{"qk_norm": false, "extras": ["capped logits"], "decay_fraction": 0.6, "final_lr_fraction": 0.1}
MLP neurons of a small language model. Each row is named by its layer, matrix (down: output weights) and neuron, and shows model dimensions 16-111. Each number is 128 + 24 x the weight over its row's rms, rounded and kept within 0 to 255. Numbers have three digits each. A neuron's up and down rows have the sign that makes its largest values positive.
After each neuron's rows, "fires before" lists the tokens most often just after its 100 highest values on Wikipedia text that the model never trained on.

L2.down568:132092104147140153133144125132147116118120107153145130159104098098158107126082130098124139126099093116129123108138120183124132128104107089139143152124146128104140103119106126165164172127144135100105115108140141126124080146098102138154115156149100098084161154114128105158151154113176197148
fires before: "-", "\n", "20", " ", " di"

L10.down768:113158124140117138126158157142124109067139089126121092135110173124154049135182160085140119150086124067153116094152126133136145139121123088134154101143120115146097146132120144119134151149131114145109145140118104108139132104143168137126152090156075117121160157079138120109152121160143148127
fires before: " |", ":", ")", "\n", "•", ")."

L8.down387:091134110130129168148088146147106146126147160160103102125104116148021134108112164108093128127136114089094101125123144190136135155160102116103100124107127088128102122091136138120117044127116147121131148119109124134098132148167137113144099066099077133150136108124150103115116156106044143194
fires before: " |", "."

L9.down939:149143135141125088094131118118160145089132127157114141133137105137119113158126116100113143146143151127114122165118140123092136137171117100145142121129107156134122114164109127124158133146144131154124130125132132149163123120148089136132095129178138123107140152127151106131100123148111102116
fires before: "n", "th", "my", "ly"

L10.down885:137138092149107078118135173164092132157109125108153146105138098140108127136124148119139129117092142121075122154146114125122136118129144112182083091136146105145109121133104131116101114106144177087133079093160121149147115108108128112127164110120144144094150125094132159103133141130068118152
fires before: "\n", " the", "ma"

L13.down180:131175107113136118108106122098129113152171150120119135119143161127133117112118122129083110085129115095118124135093113122145133115111050182133130135124103189158114104163129149099116123086174136117064112144112093144117177115148150114104126140147117077096131127129153147151135119138086111112
fires before: "."

L4.down205:134097080097114117129147146076159095130194100133114128143155125167156121147084112165115111147176114170092087064134133110131103098123136115130098130144118145106154145099135128139188096125143078178089151077090143178117118142105162109111134101142155129102163141166137131168154167133112113122
fires before: "d", " the", " a", "te", "ten"

L6.down680:122134164124139140120155138112105106163125150145158121155068088125136101111125108161129148122141122182087103168120172143107068143144087115143144187109143102104122133145123149162131134146160131114139118118120160125162112145142095147090125154114115089063102087129110104127131168120097160104
fires before: " |", ".", ",", "st", "–0", ":"

L9.down559:120092124134069117159121105125127080094123133094137127130158172162157147148048152147122092159114138136129155162122135106142118115096135133099097093152116162116121143112103140117078121172130135082127099108063102146151171172134171110096081120143127139140128077120102134107185141112134115134
fires before: "ed", "ing", "s", "er", "ity"

L8.down594:093127118095118106142129137131097124116078136121119092139172112131098102126173119121134100143110146091111143149135093109102118151127137137149114112135082138113117115140119143133154115140134141142085101145126128143128138075159134161097107102127125139138103098084091102109110111099102106123
fires before: "-", "\n"

L10.down856:136144195149106115142082123111118140105132132138154124098131126104110137117102116117105148155164174144121140159072119146151151160132169132065108161112145135132136130095132117140111133162109139127097124118155134124142148139128131152118099089142160138140093090183128126111127118112131124134
fires before: "ed", "ition", "e", "s", "ing", "ity"

L2.down540:153104096138157114104110168122152122123163133098122178144115122110133098139137140144074142139146155131111183101155102140131140093107173103138120127135107159138122127130125097149147163125126090144150124117147104130119156150127100122120144136107149118065147124116126108124120153135150132188
fires before: " the", "ma", "e", "t", "est", "d"

L13.down370:123137136129152138128116156115158132117151155115122181137146138154163127110144115118097149075136162134130117138142086119102123161127122126126114106126121131118113134120151070156144174158107160098078156164145104134088148051121159123157138090112146126070114135137082094156115102186104125111
fires before: " ", "%", "an", "\n", " Total"

L2.down533:108065095167127145112164143142111138113119127139119155131117100127110120108085127127167105109128089123150141111126117124168168124130102078084110151133129120067148177124098116158154104094127141127107116149099140102086172129094108107125144137111122133131122104106085134107144153149178130155
fires before: "\n", " The", " ", " It"

L10.down421:115129166163140086159103153155145157110123157134137113181124143109141118165115114094103115130184124162128114132116156117147114138115164124100129144117116120139089168158114164156166097068146119188184120132129105111187124142074127120097166135117144144150110133072113147162137097142135131124
fires before: "s", "d", "p", "se", "it", "ed"

L13.down768:123119105132126124141141161172128121128153130125138168175108141107112087091136188144107154108135166162114111142126111110139105143177150166119136147119125086120116151181131148134136172106094112080161156103107115109118118153124126134131103115109130095102114141154154118093129106126123154135
fires before: ",", " August", "round", "am"

L3.down836:114140132095145150121133093134145147138146118126165114122154141118133131118147143136055138161184126162117089117105130097174146110110119099136175126165065118112111145116116106129168118172162118095143120132113124119097183137134157096095142104110144093154133130136146156145135124148139154112
fires before: "ce", "ci", "ed", "ing", "ual", "ical"

L4.down438:169167108145095086129141144122120116109195144102117148151159152141189126164131139101122139096154102116120059077133129148070133127155126116121114154155119112124117120144160128182130107113151081104121113129145189088123151098090127142109104160124106107095127142148136180137129141139110140123
fires before: "ra", "qui", "ad", "ade", "re", "ro"

L3.down1011:117168154114145101143108119135144160104135069133157127132152173110106147083179073154115108047179167135089176093123101108124092166086114137109127137109100137129115151104114150107125111160114147154158101135131155110129198136135113147141117134110109126111114136103123132151135055140071067084
fires before: ",", "."

L9.down1003:159102091128142139149108139147090147170112111157131150123125096136147164140063104166173105133140102139128117186128141120124103130109142113106094125136115128104095117143112116155121133122105144125111123092093125159108153135121113143131105141070118101189065165099125102109112163113155108093
fires before: " |", ".", "\n", ","

L10.down424:119106134176147142081112133173146116157102132168138096152085143133169122108132128124100090131163135135097124149110086134124099153149172148101186134140170165082102127100096144137114122152119068111122147166138145170152122117142099147132107150105139135141129102135138141164174137156125141150
fires before: ":", " |", ",", "ed", "."

L10.down252:108135103110121122122129121121090113073105132161125096115144057123121117149145081121083158180158113142104141126182136094151120114187128178129157162117149134133136127125118107167133090079131162166136139179142129106156139123104106164136180093128112152146098168142100103146102129126163124150
fires before: " a", "ed", " an"

L10.down628:130160141126142175109097083117105181124125139148144119160128125172124138114202121121087100113140148075112149127109089148124141169180161114140154120104144131107120128127131196086068114102122113167139137085149150123120136127129135104073101099141127120125128134132128117115168086153064146164
fires before: " |", ";", ".", ","

L3.down691:089150066131095092094135160084128149090128147128128151126130141152170121149114156144112142109133134161141149085094137110090138138102100081146104178128164143166105147125131103122120115137134128095105143187146090106102081184126114149133107141167118119119140139167189147162098131137118119152
fires before: "ra", "al", "re", "am", "ro", "lu"

L3.down590:151106154137113128130121132135141117095129128137168131146100088131110087111162142126160109139124098082140129163142151106135096109119138138132128105103130154121102147122124095120126151132110117101153123108160098121146192123119111126189138082129100121125118105132142102109116162167126122124
fires before: "\n", " ", " 6", " C"

L10.down903:156146146137123125154148120140149155137117157107100148136128109083120146168112120103148139111149128151121116103086097089157158072121137152154127112130119136139109186074087133149099151116111081132138143128118142145120137133105137088140140125159129088136128145108112141126118141157092062156
fires before: "-", " ", "2", "ke", "d"

L8.down342:153134121154129159140140117131168127125108141117131153184134158138123148140100120138130183133120073156136121129163158055127110134110114134117142121113143113111150151106095130102137188164128117085116153115117152092125134174102127131150131082189120109114165144119164113152149097105236115103
fires before: "-", " ", "\n", "20"

L8.down838:158126178096106176108144138088110117111141151114153159076093101079114131110115114169101127158127142130142158139091122129105132174100095122147119147090121144113120165121150120114102176100101152096119137105087104122132147102158122123135154125142177136124151137130183139112123077138135079096
fires before: "s", "ed", "ist", ",", " |"

L10.down929:182140160117145131131134129136146132100148134119130176106117116155140146095125135155135161164136116153139130122121122160131097133151131163134122125164115105104099127173153108098097141142121154133138124125103092137102148122096107137101174108087107123119141095081135169140138120175114127122
fires before: ".", "L"

L4.down922:116160183134135130115130144137128116127098147081112155101126109133151148184137102147145114128103089150108164151143126147169166144129135140143135162160109130185108144140104093152137092141104130114111130121159136143110106125151093103147111121106109130112086113128138121081116112134077110148
fires before: "\n", "-", "|"

L3.down940:129102139139113125133152110133083098173161115126083123158126117152117094155141153109136144169109157140098121159114117106117106090065123125130143079123117114162107147090138120154101155120093136128109114149094096137117116157144132067130156089176142123081154127107145133157136107149128128213
fires before: "-", "\n", " "

L8.down173:135095192129140138121143131143102094106101092106114111141133174145150127071151148144145092115137123185159149110118153106133107147143135115128092153095101139143126132152147136094129106161102155129144109122144145063096144109176113160107153175154155129130136121116117103203141121137109149080
fires before: " |", ";", "."

L6.down717:117132149087153154155129106098131129163109107142135131142120137131116113063134134122132138131158115146108104149135129147127115137144162122092113139128118117131140160155109086104120116099100075129129108145129150114147153114149108107105127138100109103084113130112138109105139143143083107114
fires before: " |", "–", "–1", " F", ";", ","

L10.down450:096123146183125109172136150149148097155063114141123127169129107129128139191112159108123139126142106146134082139136171103120111086149111157121129145183141062145107119113104102122114142115105149135159117089113119130135135114142153114073122122082125110138172097128124097120137107135072172162
fires before: "|", "W", "\n", "E", "-", "N"

L2.down210:134145142093086146127134088148155116173114078107171155147147119103135094108123112146160129126127115154152126106094154092135172120122149078121111124080141134124146151110103117089147139159049114080142141138145096141130134121103148114105102152125158109113133124115126103127148118116133119128
fires before: " |", ";", ":", "\n", " T", "–1"

L13.down172:115164143074098138132117115155148150137134129128167144132139157164107136095133149130094107142142134133110161125126144130171131094108126163113074163188069115132081160143127150099105093114152143109089142147095147087142153115117127128101166162156116159108159124113128109127165134128149176114
fires before: ")", ".", " 19"

L4.down932:093066116146096140107104135123110148138090163125153142142146102142145156166118124103127120128101105056159157153129110135108113145131128134145106099146144126128123104161129111152124121132149132126107125168094136123149109098113113142101155079145106141154127107121154105138122158101105134108
fires before: "\n"

L3.down139:142102128124081127167154123127097115111126129162133115131103107147115102123143158139133148101134134120115111094152136157154101120080137130082166126151106154164154150093133115093114141183135115147154135136144147150156157145104131126149140101119132130094137103097140151127132125142090110142
fires before: "|", "\n", " at", "s"

L6.down818:131141111132108140119101153114134124126097115140145158119117113139097188133147110149104121121135123091119107127129149144141153134108140047176076126112102129143074104167122107169083141136175141108130134138133089131139095127100096161149106122120132150116129126138120099110147135136088146162
fires before: "\n", "N", "W", "American"

L8.down179:117113145087145118102129118094151085108101129140111144081089137118085091123169118132104153148086167109155118105152143082127134131128107068133111140080154101129127155096122073088145152144116143127105104119096106109106142128120135098136122075136132110134114106136107128083121142129123083151
fires before: "n", " |", ":", "er", "\n", "ma"

L8.down288:125091118125091091151109101122124132123111145084171161192137072135127169128095138102172129162118134084086131100112110145131135134199066157117123104152152111093145137157169113113128164138120154133107118162156170148138088153117109152147097159139098138121146181135130144108108161110139167100
fires before: "\n", "-"

L9.down747:120142155114122141093126140127124121163132127150152142084125133132125168147056094141111082125119113083140171142156107135146122148145134183174099116120114143116144092143129164088109138107149122107103165174134155128130192120146157142095157119185130160137090086153148121146167133125159132089
fires before: "un", "lu", "g", " by", "s", "tor"

L9.down32:132100117111148101162109131135104129121099173115120142121123127101120122151111118134131135170116137110130134159153123161156140127121170141136101146149181133150097073143136132127119121100117135110103124132116099118137130108158152133139121151116105114161100109125141142102078147097090126121
fires before: "\n", " of"

L3.down999:110124138168121109147142155138137134131118143128071134140130153124130092105095134128131113113121122147159147161117118111106119131090124148182132081137147164115132133096141104113108106117149131124144104139111130157137102156103106115156121092156112170142151085128117131100153130105156129133
fires before: "\n"

L10.down970:112107118113131163117109112067086143086108190135149137149115086129096135153132108096142143154139139114141087137137119159114133152128117114112136138149123161098138095082165114114131126124140125106066169114123127112129097137117106130108144102098119148154133163135174129093126141142105089139
fires before: ".", ",", ")", "\n"

L6.down256:093130099148106116105137100129112178161143109164101163129089138163115176086138112123103123141134127154153160126120145083118124079125076139106119144162121148085117142118116162106108123127128124117120132126170163137138138159136092132149139126122117116113101127117089126087146128143165101175
fires before: " |", ")", " (", "00", " "